Part of a small language model's weights.
Size: width 320, 5 heads of 64, MLP 1280 SwiGLU.
Architecture: rotary positions, no biases in attention or MLP.
Training: a variant of Adam for these matrices, 356M tokens, 5431 steps.
MLP neurons of a small language model. Each row is named by its layer, matrix (gate and up: input weights; down: output weights) and neuron, and shows model dimensions 32-223. Each number is 500 + 25 x the weight over its row's rms, rounded and kept within 0 to 999. Numbers have three digits each. A neuron's up and down rows have the sign that makes its largest values positive.
After each neuron's rows, "raises" lists the tokens whose logits its output raises most directly, leaving later layers aside.

L10.gate1176:501504491492549420509504526466523467454482482511481568509499536477479507503499528507486490506502516500438486498496492462480471484488500528506519454544457512497495522543463508522536526522458471527460511506485523497518515500462517482466475479555482451499507486494492497509517510500515443530512463480488520532485547466547471487453507500513545508523487516498514538515483486491497482509511500489537479515471488500532520515523458444520487515542522482526477504518485537472554543519444532521514528495507478510462479504524525481440545496517495500493507487506524477508497502524509515480
L10.up1176:490539498501525486488531523461519483483522494502489554517498544475477487557504523516510460496527479532466544543491512490506442433528463488443519461532478529481513507525484502528527471490467492518470503491521510503542491467445502467476476442563472458477502522516499499520506501525527488471480514481501493485490538519545478494468550514477502505510489501519524529478515455505481476504530468514515470502445521463500502488537467450510495514572521460484482506521504478496506527509506510510480503510538493476509505543488496455471562507478480506497499474509502500455513443504541489491
L10.down1176:501473535486515552500503506495464528505494471486509449502477475508526523572500479492481493487502458511528472509516469540513493417548502521423474486526503528475515492514553539513512510482508479512481527505479485473526492480517479527496465499474531514520523543518527518504516484473507480445482481507514519473501511499502498497503519491444489499512505444500502523440519500495485520469504508550480493492484491446465474509491514475524507520488515541437539509474513464562487510488514495495480487516514532453487558516467493514526515509516518531507513504508480475513517447502500514524
raises: "a ", "the ", "an ", "all ", "h "

L5.gate617:496453565482534505476475508493478473536496496468516525479467478534473466500480502509493471519509509537518497460515474518474477489524494509445506516536518470494503487491477514523513495493469464488511505499488579502464513526463492532521496516524438490535527491506476488479498473510512464488499528496521506489520509505472515463475506529510486527488476554482541465515512497530465518477504508486533493483484504490477428510520470489479500522517463500508505493524510482547498513480486511565505469506474506480478500487534519453458499517483572498533473477526513473486587505495526472500
L5.up617:521464507496522477456545484465511504461537510493564508512481396543509493441490502526475460478520511530501500488507480513450526492467497513493464548522491466512510459510472492494482494537502483507529485497462537489469473500460498478505501556503514442536517490521499462496466450514516476504520487429506501449514492471473490473487508509487508474511486469480507475512555560526505483518511507495480497540488487511498470517537519497490515523479478501506501552453508534480524519499509494495481481512500476494503499494566532474477501511516527492520516478473494480518510477472495499516
L5.down617:479519496532497477607523507533500505499496514532495515502543512480504543508512473512526514512517499491526498545528471492568489510443503499529538478437519499481518537503486495537502491498520531510480490497525504489533474482513486496523515448453514521475509508478521492538512534522524508497470551496495502518493519500466548501497503493500496501507535455516461501499510502464486518495496522524500511448498461498479531494513492512491499496484542489497495502549478489473506481518484522482505505535534513474535493541515525515531499495495480529485503503489481482525474499475470472479
raises: ", ", "th ", ".", "–", "'"

L8.gate205:493475518493497483509497516494474505528488450453535501490485480514524485490487485482517501567465467486506525545440464546505467555483495460512524518516518493517468490523467536468550531519505480508491529513531512498507518520490525509516482478513478487501537480479521515489452453474503511502443487533494459532492505485525501491509466507487509521479507538521484482522525507561513493475499497483513530479511536499500534560485534465591495494459470540508500488477489486527453471531517505467497498485472503508462467512466494491512491499520504471482495500516474524514476511476502513446
L8.up205:496511490492520493512502505503479481533510474471551494510498496523520500493451495542501504525494485512518530487449498558531490540527509501517502507489514500505479509502446541475496521480506513525510530507536529485512550530483524471504480485544472460441546532500532500523466479450487505492479520503472452538503534511503474513521453501508538554515528500505494497520532465570493531507501507484478504478502529554496510557487567488552526502483445543496465499467515521498458469523526491478517498473470511511478480523501509458531507474508521459514501496489487490503462512503531524479
L8.down205:505495492485526480518499508533466520486466504514499502515503511483510499501523490514524538478536524475524451510486487509528506508483516508328519532515543506529495522487503484506519471508490507497513481503528514462544536507538517465514498500509506520446512482512486461523510481475495513492517530532532498525509501498475527482499458479533541526489492489523516517471443505497502537499478526499520525518496510476488559553502516483518548485491503501538509515498508516500493524525517534506475497510492516526463497535500509484512519522517509468498482505509501500507496503524487500503
raises: "==", "===", "=== ", "== ", "These "

L8.gate1235:507499494491546488502510507513491507498494502530505492478498522507518515494521462528523504503514524517462486556459450507515531491456508486519582499514491468526498485478486459525542493527539495523484514513501490474510504464550518493480495496516505477487526484531521496520511468464487504555499464474485461542482495494439493523484451490499540458547500508478496518459501427490540522484502454501541521473480481486560519507527496461539451508486518514499524456532491516466421500498488527496507537501518513500495507473489508511466555507494489473484552528510503493498474469489465513493
L8.up1235:524497509513538504528501512535516516513499530547466486486510523515514494514497459563542502500513559535511499535486475494536509481488472452483566480495495495493531455480508444524510517520528515489502503494515483460541457472537521505492477498516510483493545514526499508551463523502507507519479503491497488533495493520450504502488491516520522489513514522476481515463516487475508499526530460482512492494491458505507528471525505470521471501496525510492508492520454501461482490479499531494499512508526516511524527490466479526490569500424511495468540515475481512449451440476485510534
L8.down1235:505504537485450500547497498473507493492514541474480513502500463500483489500488511514471496493488494508518511491537521476557463500534487527430473482490524511497523487492509506525466480514484500474487496486483527503496514530475482519513485520478498501525475502480513503499504515512532496463494535536513518473527479514555484493497482504544462549475522467525499488511492533483452493485498546511513532506479493589457489473478477540447503485494509483498495512491514493538540503501475491500507479503509496485518497520537494489501453509478520550503468487520489517547523516532512495512
raises: "and ", "(", "of ", "in ", "for "

L19.gate982:498525498493500484514549499505528490481483504429495488512545500476483506510516507497454453530482556458507497483496526458525500516538483514477508502486472539488544471489478495531487475512475498460484511476550483520488507501503492518499518528518500497505525478469515510503538541521512527502448506544512510508532478493513479507519479476475509549511528478485500502523550455514481526492492521481507521511548518527481522486477475501506520501499489476509480478481519513511543458482497498517538454521489481529476468481526542506541470477527515567508473502499499492490504534546484514463
L19.up982:459499488542486483518495482473513506486488536468506517524474518533490480495475500504479480493510488519515547514491510465521536504482485493541492505512474514520511455444523492501491509528503527470509499517556490506541551481509517513503486495524482482572488486498529498490466496529486484508509519508497536508498465506492460545503486524492502492510491488490519495501530486481494494489490523453500514537519511574509468496484474514491545513506516517539492522469514540486526482463456498487480459520466518515436493457553537538492477517536549534499529521480538489523494534502509490521
L19.down982:490472524497475471551482508553504446521491497526490454490483470470495498461500464517541485501476481512495470523491490531427529477480517532497467512526486495492455567516476531493520523478515468491484498512472487463487469525485502515522503500493491494464496577531523514512513487474505515526482505515438476487487546496493511477480486477495461457498464478546468484488469521508503487521499477512494517450481466482505493497543506486496472496498492510465502478535501468512483513515528525484525532504521504456518532521480506470520531535492477480496459484519471522494501504483516512488
raises: "his ", "another ", "the ", "her ", "their "

L5.gate471:483501476513505481503504503501499507481492496505508495464460556499490518493479492506510503514503471496500511455465474525462497505491460490487514516524484456549453455531509535456532492548499511511528488504531513526498543496490488493512470495507489487479542475462484524515505434478527502477487501524495490487495482470490479499429461502469518523493521542526509475525490424569498475462432482464537547490475520502495495569492511469546490492505482515556504507513485517484500486497481512512464506478510479513485473493494533507503490515534492485474548515522491455464472516546483537468
L5.up471:463504489526503474503527453520513506464504524510485499526506549504479523468494476501524532502484484477525525491465503459484509492501477473503500497511484469520475466527506520461494512524505524511519487480565477485534520499497504500500470479483472466479552499455493524500508463470486520481509517497479468515496496476513452489458456503504526498498518509523513462530500450563490522468432495496492530463497510513506505556495504484538499503526500530545460522501486545453490480505484501518499509435482454472492428511500515494507523515511485475472536512512494472450453534551486546464
L5.down471:519522472502515500519495516506510506513489528503474507526466479480508485493505503534522515476507501503541499485498525499516477496528511509335499513504499498518497516514527493512495501456503525505504486484524510479557531480490532503500496492492485455464495495494475466538506494483508548485518517520540487537493514509481507475478463504519529527483522515484493495490482487529494513510476513481499482544478502483472516516514527490516539512543483506506518500506512514490490504513507510488474488499529510454484497552487523510508541544505530488500461502495504489497481512535516509505
raises: "===", "=== ", "==", "====", "==== "

L8.gate799:523474510378524473395503504462513481491512487494511470495454511525491487478527536483476503489493489518471483464481477483422499524493490526476482527518506508503500522537472514500501521516478441501467515512436516502485517514471477487531550495508500490508515495489491515515526493526479448529535482537496506519518500483515500504477461481480514523501487526532495491515455524474529467501498485445524548513512494523512502528506471508494479494467518478504489510502547499511523521511536458516508515520494505526474488454502520472480490501503562464501489497466509485506544515532520477491
L8.up799:489530489480470529452532518536511513477548525507492477477520536535530470536523506530451529501484485496553506487529510493480462500457522522360464532505502522484497531489529487525492504495485506476480477508473525474502516515497496493527498510492501484507534501475518526482534496518497497500417539503499499446456495563509469470523518503483519518478496508506506472497535532497487522494492512508475522517505468477448470464549499488484503507533465532495497493485529520514492507514496462534484504496506503467482534510522511488511528511458503504464503466483468510485522484514521499520
L8.down799:500545490562497534592487499508508520511487480522495516517545469483497514515474471514513516520483485464569529538500495505564493496495503486510499455482499515507478474485483505509516486521543521511557486483522494473531489492517520488502475487478524500528495489487526486507478503479540541468424522481507510484469494487475505495530521494503494494489516443502492501502507484490466507476503520510488470483468512513448500460468528514499513478519479537538531510513462501485480469477459530503482482491483470469544523519482488542516514495505424560502492473520511510484456485493475492486
raises: ", ", ". ", ".", "-", "'"

L13.gate1272:491502521504545496487522486507508511497468475485509469503487494478517469490464517480486463509497524506505493496505458480504493491482532482486504498513473480520526525481500471515511481482462526498514490519528516493523519482537513493526517483509473502517494461465504492503516516484487510529531515521481470526490487497468486556514475514514505474541482536456499452484483506507517515487510461512501562495510517517554523495512493479479481466446490516516502441500540525462487468474502483473513494530516477486465476427473510510481482519479556501522527493461538454486450454503513526515
L13.up1272:470477516520521505495512460473489521486509522479539492494494475521537496518465474514449492491515507527500512448522500507525506487545511531499524520485462478489547502481507511514456475501510489509515500498509556513546525497479484476521496482503506486518444441476522506490515518503489530531492495537502474494529502536512461506512491503526454502513505493475503464484524533467523534497490521503469516521477479536474483490511513556492548469495445459492507505479536517496497483485458474467490470519504480504481482446506529506535493508493523511522522441506494490477480507475513515496
L13.down1272:520510497465470495581485498509496505484469515516538508505499524543503506510510469479517544492488463457480499511521487521470478501500465470545498484495532510454497442551498525482503555491511486504506487509491462502494461547524516492462502507505500525473515503526493505526494501499541523480507497469503497481510511465499526436505511492481482518446516508509511535521493459528490484506450518512491482510484525449455494485462486484495452522531491520447489481509486448496514523504505511521523461511464489506479561527476487490479505464491472509468514500505495533491519480484516488519
raises: "the ", "a ", "his ", "its ", "her "

L5.gate1224:505517487506529466489515525508543496507490496538482482488486515525511507516494514550577456501519530476493467553514468543460525468442525489497533525502520485553492501522513503496521500521496500543474512484483507485541494479491507475513500474487507483506492491531508497523510449477504511530493472463515476522479518499516470521460472506496496459492498511459484515485499470522560499525499478448517480489517514476586527556544506452500486521506509560533463506527503480440519514509489518494510520502525501501489565500486514510489557491456485471473542522485520490485451500497502498492
L5.up1224:481511506535486483503494510490514515484520526538502485527501511482519508504493489534559497503558505484537500552512512543487508450487503490461520534482481502538487453509500525485471499511507543523482496485475498501530476468475549498489429454459500466529478486480491501502483444460509543491467495438507512513478522520505500494457527563479492470465508493477488522482522476563496477533518479449452473505505501465486516528551499513491502547528510506512468516505454460467550515488512488516478516497536501504511564537477504530488552509445451519499519467478451456520471529483533493497
L5.down1224:521504500456512499541512511493488473496501546462472514501517484499486524494496502485479518494494498518504498495490498486520452513539512500411490479489472530506510509476538477500466486513493512468510484489515520535481528499482496516508496540492486479520518503494523514511524545523519529477473536502516500499535474518505512491513498489507516554482513481517522499518506507500477514507482518548517541534485497520434476471500530545525493498488515490502488520511528514517506494489478496484504495482503512489548494508512507501501451514556517503490478488528495508485508517535519488494
raises: "and ", "of ", "& ", "in ", "for "

L13.gate137:513502476519524499537505521472512483512485484500486479471502507464528520493518507544495491519518523516473480464504528492521510515472502593571505486489503493519494527517518527469506497536522485505480466531497479528493509479508517516474541462470524461475501478496509509518526496495488494508509460505505479526488520471461481524468451480515511520514472525481470498494551490486513521490483523486522512534497513523532503519525495515508527546562448487503510445500498505501532499542487486486483538504503516502490541511501493536498495504520505474520516459500518526512459537505487486475
L13.up137:500508467452459520505528512564516544498517480546502504521514460497494512490498505506552482498497488485487525473538496544507485485466512513516533502505574515516532488514505492473541537497547503516474492542505475534491474491560500479485485484477486488497480484499473476497503511496478513484508518446531462521506513480536472494534450484524502472469523473501486449507466503478519496489495483496472502455518502541505528513511482469471525433481478510483482509535518516506519529546528507500447493510471513474450492502462461485523487528503518514483491480495519485513496526480495508503
L13.down137:492498453503503454536560563527517539463505486493466471490527433522493508537490505487524500501509520483516523529558498548495458473467509493454535518509497507520460517489538494511511499507491479485543466497509491459502487477541487545518513491477501521510455504505483486507504533471470492495493492484456515537523510520516478463521490510441487499493505474469498481472480514470512500495519482512503493469503507513496528503484499509471527480471513542518506528541511541492468467520481464504472528507528511462475532509507486539515513541470524500463495483501493490517510515494474479481
raises: ",", ", ", "/", ".", "8"

L5.gate139:526492486485521428452500468462528507476505473492530474475479481532534492461532500493463485489481504557468486478495498490463518476466501513493476536505532464487527471499507504484517518545486466487514519500466530518467487536497492494494542534548499458513537487502505462483474461525482445509534461486489491466494485479521506478478502519507495506509476545520512443494528493495503493511492502536515533514479482505517494499508473491502478537446466489525539520494536508476480530540492511507481484496519479502470485495549541463457483514492560514526475456479503502487544507481507522519
L5.up139:522482512505552467496481524495499483489541504477509519503494483516503477502517498507477507495504524536535501464511457492491485508510474513382468529515517479472504455518488475497490512492465486474515504496499536504502487479482497550494469516513494480497504479523493476471476511547488470519460503505513515478514471476504484464519534503500491511529476510516523480515525535515477500475509517507521490512497469440478456457535492498517516523514498496473509517489493511518505519498520508484495505510540512484526503503531518481478519525418527498532457438497474524483506515492512483537
L5.down139:481541490524523520545491508521463492496520533495494504516521526473495538521481473501527484495528490479537507541513485502573469524495504499482518437451503492497505511512488496524472462471512502476515482466517520492534504495494519502540507463441519519502497495495523510543524529530524500466449547488498502510511521463447512476497496491506494517488525476495462496533506508473458494486494524510477527496516489517455497500522507527494504479522525478480498506540487513497515491485480523473500506509531518495551498549500523542527488508497472505508533498491492502504451486514500481504
raises: "'", "-", ", ", "–", "w"

L8.gate278:511487528486502495470491459466497477478524468497519462495469488505512489475493524485464508475499508541495511477484514508486497513484501512520487486550512479515479500480489492508506519509453488483502497517454550497342507489506507492501525556518489471498534511509503423523503472483492493527533511491487507484510484470486553481497472475526486525510500522520534513510487499519478494476496515509517545527453537513491506500538469503505537514526450538526530522479496502516501491508462462518508512500485511491472524468540529487497483503544522513527447468490512526486549517510516474517
L8.up278:548488513496519522485484499534501475509516490494519481520475482500480470491482524505491499492516495568494516419509503502488487511524494517475444500565499477488521501484492475504465502469443509484515506519457529470422514494487518501526489539489461478512515507495534459540483522479493492488511536483491520476545525522507522446528492500528519520494511514501576486528498542518436501480519508516478504517488539485459467478510507515476518498524495493520513510530491532530518524473482450480466496519528502491507551483518524463499491494509507522534449479494514505483542498484547464518
L8.down278:500518476492518492567504514529510492478495556489488528499520481468466541531492467508512527505508514482514513515493460498514472488492501474455521495457506515480544515501507487505478459503530522505482472501529510477576486504492484507546508445466502485504487486484517528528505528489536489474446518510512468499497496535512472519515491490516506513499536445488472528510502494473510489504507500502521485433481486520470495490476510532481493468493540479490488497523480502474518525487484540494477491499508513474513518535488516518484474514504512511470574535511473502479466510476485498511
raises: ".", "-", ", ", "'", ". "

L10.gate44:526494455503488483488450461488497468488468508495508505492433501506550526508500469469448496513488498508526535501486499508478506477513496466483530484466520507506531506522462524471505507540533537547432462547479499571517492496477499506480533514501510510521532446515471526456474496469523517515507493464482495504451485488515534496494459495461505487504469481539452483478516480462526513519481499504496502445499483555498519486487495469497524450509464510529476503519497508498498543517461531482522496489539516506463539503507543517494518501482509514465508539506481490481536489532435528506
L10.up44:524461482505518491467542453503476492492484492517494488539468486496495501502571501487521533541489508512480495463492520490513499501485506504529490495454502492528487503565501511472489460520524515551483531525469548486474464468529515485465496498500551505484541460534496516509503422506464449532504454468485495487535527476536459475535500508480503452533481541523470486476471482494541497493489496483505493499502499522561481493491512439484493456505519507526488491479488485521527475500528506464448519558518525452450476463497503509507500505486485502467510517503532546518488517512493501504
L10.down44:494476470519520509565513492488506484486505511531454498494451543501527529471481456473507492506487532496519524513493477449499544467488494533440509498537512509490549478475448520467511524509500510501480495537503483527529521463490510511459479499519476502470558453505488493557533467468542501497506494497519521472491478523470548529495494503496494490512504494506500525513537514473528509535464492476468521542524507555534526505531529486544513491508498512472488539480538522492459532513520459508525471486516474522511513509507466520515482506518521503482467510496487467497513501475467530472
raises: "though ", "respectiv", "although ", "Succeeded ", "while "

L5.gate5:476486461505508479506508494481471526469513492511524448445468540526520499557526475498540491487487518460461481504504515516461539500500496494531490521466479462531541467501512520457492492492513504510536523496541502499496544480489510509540523471508518489484517515526572501501479474453514504469487509490470511460467471496502501523479475464508503497548514481508517525540518520514525509454490444499568549475461499512499489502491515479542501444483521489524515519493441523501534532499457511496533473524479484497506457461476514512495497495507482454488496539542481489497456506493494483445
L5.up5:506481490512491477507513523503468465464542474514493510519514535489494521510494467525502489496493544476517505500496500544459492543492521496479501515451455516496527482536519499491517494490497555493519468462514485510555495442494505495493487458452438469450514539476550519456469496493496574504446538549507444501473473471530532494481518499494513517465506510515533512543480490512469547509472462477489528482496495502451499534516520481520512445543525516537484546510464505487512481555477502498483494485498509516538509493466503482489519530468478451447508497531504502441482544516514491445
L5.down5:507488515526479496503500527505512512508471514542442507522467490501543491492476492511516480488507470482541533511512510525564467466520489499361510508450493520490515513527491497527524519493519512495536462510517474491507494481534519535500494505476494453475475509475495462531495510477499545483489518523510507515489513493457495472496491494519510534497523527476476482496493496532498538514481479525491470510444502487463522511482516485510540527528500457504497521511536517485482511524513528490493499492502511465485488525486465479467554558491505502484483503484550518487504514518512481496
raises: "==", "===", "== ", "- ", "=== "

L7.gate255:501486473501515485502501483464506494476502514481505530528483501544477467538484509511487551513509484467497502470496501525495503538451508515505481516493530535531499515508488569472506494523484499490520516493535517493525487527496542483503502478494495476436467500527489484503459482462487509499455477493475490521474476460528499482524479511553550475447488518509530475490503469529501524500505490512513475487540548480525492538497551470584530490480443542522500504471505504475547499493559508504495503486434511469462447527511478490471491502509453459501519481521548490510487545484532529468
L7.up255:484502523506494486492528525487470540504501461486549542478489509537495474517442491504496516535510500468534538507459480540492508524469541492500517547437465546527496490521505584468510472512502504528508506507525501531495485537492531493498516479525480477468486512521481495507495477414519510468465513502500506487480501493512498488496522510540554499468513560530526486499502452546494568515526509528516492501511502462524518514460500473529553506474459519524480536471509547489514512528529484494534503489462503482453453513497531539489493499524485492530492521551501493501530527515521511470
L7.down255:508490501476492478459502505517481519502468515514480503542486524504488495502473489544517518477542497506509487510504512512471491498483507500307524522498503475530481521514488504491498481521506513512520486505512489480537517526505505488503509489489491504477497477495480430509484507475507509529491503514505475521493483491473522481467471506521531504497510503508493532488464491547495538506479496489477505501481503505505526495480531489528515496485476506535488515515524499457498472500524526498510508498501523535506489530512502482515540533512501485502511493494520498494475482534485503510
raises: "===", "==", "====", "=== ", "==== "

L7.gate779:520479491511540483515520519525532541501472531514494502531483505543516527500516503548579510473528517477499489550479491514503519480438496462481540488474526514532499464502514506523511517533525496509464492467447489499515487431517534504446509493464520469516528455536475465550485469519513514563488471484510460544495516471452505506472522505506537446492481545500530513445517491490506483505499429458490502493498489480530536520544520469508531502524500516494479547485482484409480531483508540463476499528511490494493523510499515508477515501461470474488516504468512509492487483477499530494
L7.up779:481488475512515500498540479508523527475488509518486492533488481533533548528471465535519501487509531506506486508508482506519517460450518451516516513480497499532509477509503495502503503524536515534500505511494524482518482474505552511460469530495519478493504464523495476488478491519518505532513458508499479518444458483464502527457522500476518441511491501513495515420557509508521468542500485481497505514505477498526500508513543468521480511484508497502484492497501526445509486520501508450489500503520455498501535504514514518504517510467517473477561496512511480513463464477494524511
L7.down779:510526508501464495585491483490486497494510496444497512505509524485463503466517526467434506511488489531508530463508512496531430494577474530485487510495479514491502515506520522511481484496481493464518483515520536518482521543483469498504487510537473502488472527498522515465518539500507532475468535512516522487511502499533503525531476502518475558484524468517488486529520490501479535479519549529503525531505525513455499452454489527490513522483489490507496512504495501531499497492485475529513501496486500475508505509531505500498429517555512521512472494531490508495502533522530475480
raises: "of ", "and ", "& ", "to ", "in "

L5.gate352:473500472488504468501504456511520486449467491509480531507468515482464506507509482507498497485526509495502509545492515469474475483492499499511520505465463514526486506542526512471510485565455535533453488485524544494482464492481512493501551518495531493510532498493496493496475495525545517564499490492494501461476490480496500502523504512471541502523519489501492490465503458481554539514473497513509514471462526499574509501460537512516506473477505542553475526534504543441525460515502509495519522516505473471421535511487495515517515513507495507489512517497512480508496522514457549512
L5.up352:487511508508530507500502470525484539509474508525452529530462507475475503497508468500508457492488488466481509526492513521469478495502511467467532483452472504504499485528519514483494504536473548528516466497485499492520441448459517487481540475523517513506527506505505480494423498506500510530496516466474534491497502514496540479488532509477506473474495502485502496451476474492497534502490492530506517494468508502512494464500507480505557460517505528505496516542497513481509505516508472495501483547516516518455529497468478528505531519473518487519509533469504514489511508484523542523
L5.down352:504486472493521510543508493498506484501462527517465503501473514525513489475459434480483473504520530512522529499484468454524522518471511511351511489488513529478509509469501510493476546507512514473495511492491463512507507454447496543475464488498493524496524479498461529530515484538529506517494498494535490494515516514479539502498507489506490496472498520514491526503521548460522490527464467490485497546522500524455509482494536488535495509483504478467471532488511522521531508495513477468496471499510506522520506507500465523517508531448540503465468482487479504486486484461503518519
raises: "while ", "but ", "which ", "although ", "where "

L5.gate1255:474502508502490490462501508492486485485513451524480485493488553484506503538515497516510500490464509519480444495499471529476490566520476484504546525460491451560495461510517535487534513542500517547512507510470480491497507482488499519478462490524471480528524524481519513497518470497501490480527475520484499500473478534502481489484469520509496516486493532541495501556492449587520509478504486501523538462463478502513491509488473472526451483508526505531481492499485508456509495488467534488492512479468506528510459496508513498450513480483507484472547528533522458452472480509507510453
L5.up1255:465529521515490489476516480488507494488531485495499491529515522479478540527533487524482507489433503494512511511524508494513497517494497472466550488485512479538463467499529513460495509510500519554489507540494482484509488477463526563518493454497451462513510528466495539488502470485472556512495518528507484519461491521515493508498503531516510515481509503522497515555495493544517526484487480506488509488466436464464477505500488484485478511507551533520496494500469528473530494469468493477469508464490495516543474520511511507468537530489487475481573519509506456469451515506502482473
L5.down1255:494503500500502486490506509483500484501484505506463508497471468497507501479486500555488514487478493482547528495530512513553473492503499532381478526485498518493505516516489509495495482458517512492519490492524499504573510490495514530509500476469493424490506499470509516486520493494499559482508504503513464522459506485488484454506477510496513521493538501473454483517512483506519538512491470511481491525486483502452489493512509502483521537518497500484517484520531518521488491509514529497474501504535514450455487526523505513492527543491511461503496471496505503487486519515511532514
raises: "- ", "===", "=== ", "==", "== "

L10.gate816:473520486472516485504511532515493482544526492508514540480549456510473494497490471530531548510487516494516482509541466522471465516463535489472507510480503450508555530524465513514498490517497470529544499513470508512490486519522515505535515473491492467472540500489501500502480454468489504549440512530514482508526514504501505484509475495505559479470511513516503481503458504482489523517449517513522497475564518483469517497518505439513547520446463507519479516508486526494529507507508481462467491527514503482505504507580544502495477499486536495486517466530474530495553507542508550492
L10.up816:482560487494487492484484479536486501491504502517522554542540472480489508513470472491465534579477492491500511534532523503498499539446463510548502487486460512488491503484469517469478511502488499510515500536509494533504449513561514491498490488510513490509529501487481531474488510501493518557501524543477479468465522488510480527488462518475537465480479484527517542508469484501526500554518515516510492477526455492493482460468513500526503488453498521492469516503479511451453491507488481468522500541486494550473507480517500532506468455501493532531534494486512527511507539541502512520
L10.down816:493475503527515461504470497521512459486491467519531468519495502518481484511524495507553489474544514544499519476458514554503525473485528512370519517544522473528502493480457487508511486522500523503542503525502506516547522490482501515479506521499479479488547481500474443521496506529472470520501505516509512494493501529473507501514481482512554491490489500490483516500507491497466503483476481506508507485479536488522540547510506463534517531508511525592516473496522504497525509499491520516494484463516506515496511504504526492528482559577518513523534497502533493511516486514503538503
raises: "They ", "These ", "However", "There ", "This "

L8.gate1122:521473506466465487462506475520486473516473497477516442442469524497546541498522482482461472557490537505483482524521516488463564519501501486501475535480514478525467497491481502495494493518515511523458518518448488501481483523516500477524502512547532488491525469512512459528482503544508506524521456505511481452484438535503515538431467485478494445505499499536512521532496516540510495489496459499524509446507503500523506519487493496488472495476481515525494539500521538533513487533510512483532554499469488501459490468475485507483506459506501436472508509555494499507490500526469485484
L8.up1122:487504518497501490459533493520527530494515500514471484513486489503479545520532461489491453494515520472534531527534491492474486468467517466444507499469486495498493488507479486529453525502500566530522475501465457522527463478477508476495497497492533462534532486475475453539495503473530555513505520518510483475467494491532493480511514530481490500473515528479477497537492507538486523526493499472490503492497491491490516506464534451477497488533519488539466529555499517528492489540505548471471503495475508491497442546487514490478534507428474492466515463557516527530494493505492469484
L8.down1122:503487530496470514475488524497506508480476476524479504507476453517467469495480467537505526462514463478533518476501490531541471451519495494385507489442490524474535495509480488523525503512504508485528495494525491509522509461508510512528482504482490488530468525490505527525490499497507550452449527510526487502451566457500500468517503507491489532516492514486473504489511504500523538513513497536479460491495519511501528441478479479520546513510493458509498464527516483508499489497518538471482483485514509449475508513509486480507563539499494503466500484487526504487490513473511530525
raises: "==", "===", "- ", "| ", "ing"

L7.gate943:498521489481532488506509470471524519451480487530502488486514511533513526457501495491505481467487499540517466528472481422491489509522549475490515504479458485538495546503510491502520491525496502533440506558475476475481533525516499500490523516518484492472524539514526491509549501462484484539525511491478493525516535461473494538469509528490502500539473477514511525528458434501508515503484499514529551497479496570530477514506456532504501531479506501521535511455520497489514501516469509495489513498475487500469485457505522488503526462500519532541535529505517463466492495537490510529
L7.up943:477517492496510477491537516489498506499489486512462528464487509528508547420512452502492493481519464489529465523514514480491461463546527498485509496548485482518478495530508506519454489456483482503460500478474497483507524561498459482479517504487444497479532539487510538516501483539519516488497506492500510494502581497530504485506480502488464481512489462511502510503504458538507520504463508552506489510428534559496543440438473521457469550488541465475528504457490512482447507516470514508459512491489484493505489492497514493501518502497509538533514532482488504498478505498497491546
L7.down943:520476499495501474560480467479481509538522498526488544497470478480495541506485501472504526483532473507502482470525489559472503467563473492554487514532482488494479510531470498472505550486524540485523504477499499522464493520438484484501505472479451521500501479524515557477492473560488478508474472494553497498521549515480542438514524476492490491486494490566522488485482489508476432502519530525522488458473497461460498518502508497498491507517499497456489531489514504531451506492531525496466515488485498446511490528487468488492512531525512535479498475487493536536540557479505498508
raises: "the ", "a ", "of ", "for ", "an "

L13.gate218:487487462499485474487495454529453525495484495488507485509493549511546492497485506486480461536508468497482470484472510495472514499454491465504493496506490480557488496472501484469539482562509501510499466546517482550505514518554521477471528494489492520506509521466479496493531424460463508504493472470504486501512456492475478533551483474494513499502497499461502487491493451486529526453480482536506534527500520484513537518539480446521533502518462512495535477488503487485496497489510502471480496508482449498438496492481532458480483514521475477504523491466495537510507556498502505492
L13.up218:496461432485485508510493477542471477500488527485478508508454543494553503563483461467471441538505466491500504487490488562520551487500513466512487495504514542513488493494512475477501469530515515512450515558530443526513542493516462476471531508487505524466521537497485491516462484498486474483473525465526508516535488527523491524508491487500484470480498508498510545453522470476498484500458507503492511523503528537491493483522527480491519476531449489469534473481486522501479491516498486441516500525534525550515561488478485475538498529509461512478512521482491502497526503481466538527
L13.down218:509473473504530511508523505528465471487528500495445520511462482492526529530507454509479516479484478491477529486523472494469511492497508512407488491524517554482499508520501510477468531502509505493519520526462501477453503507493461512516490498499508536496525500536489515538466462485506523490507488472471487521538570542528523515444493493472458491493498546539505552495503527491499471518485516490501444511518527512494495478503524531489470448461494537454500512492516562505499528526492490484486531506523552485521558500476445469528512497486519510508464504487464503467518477472485493483
raises: "which ", "the ", "their ", "while ", "a "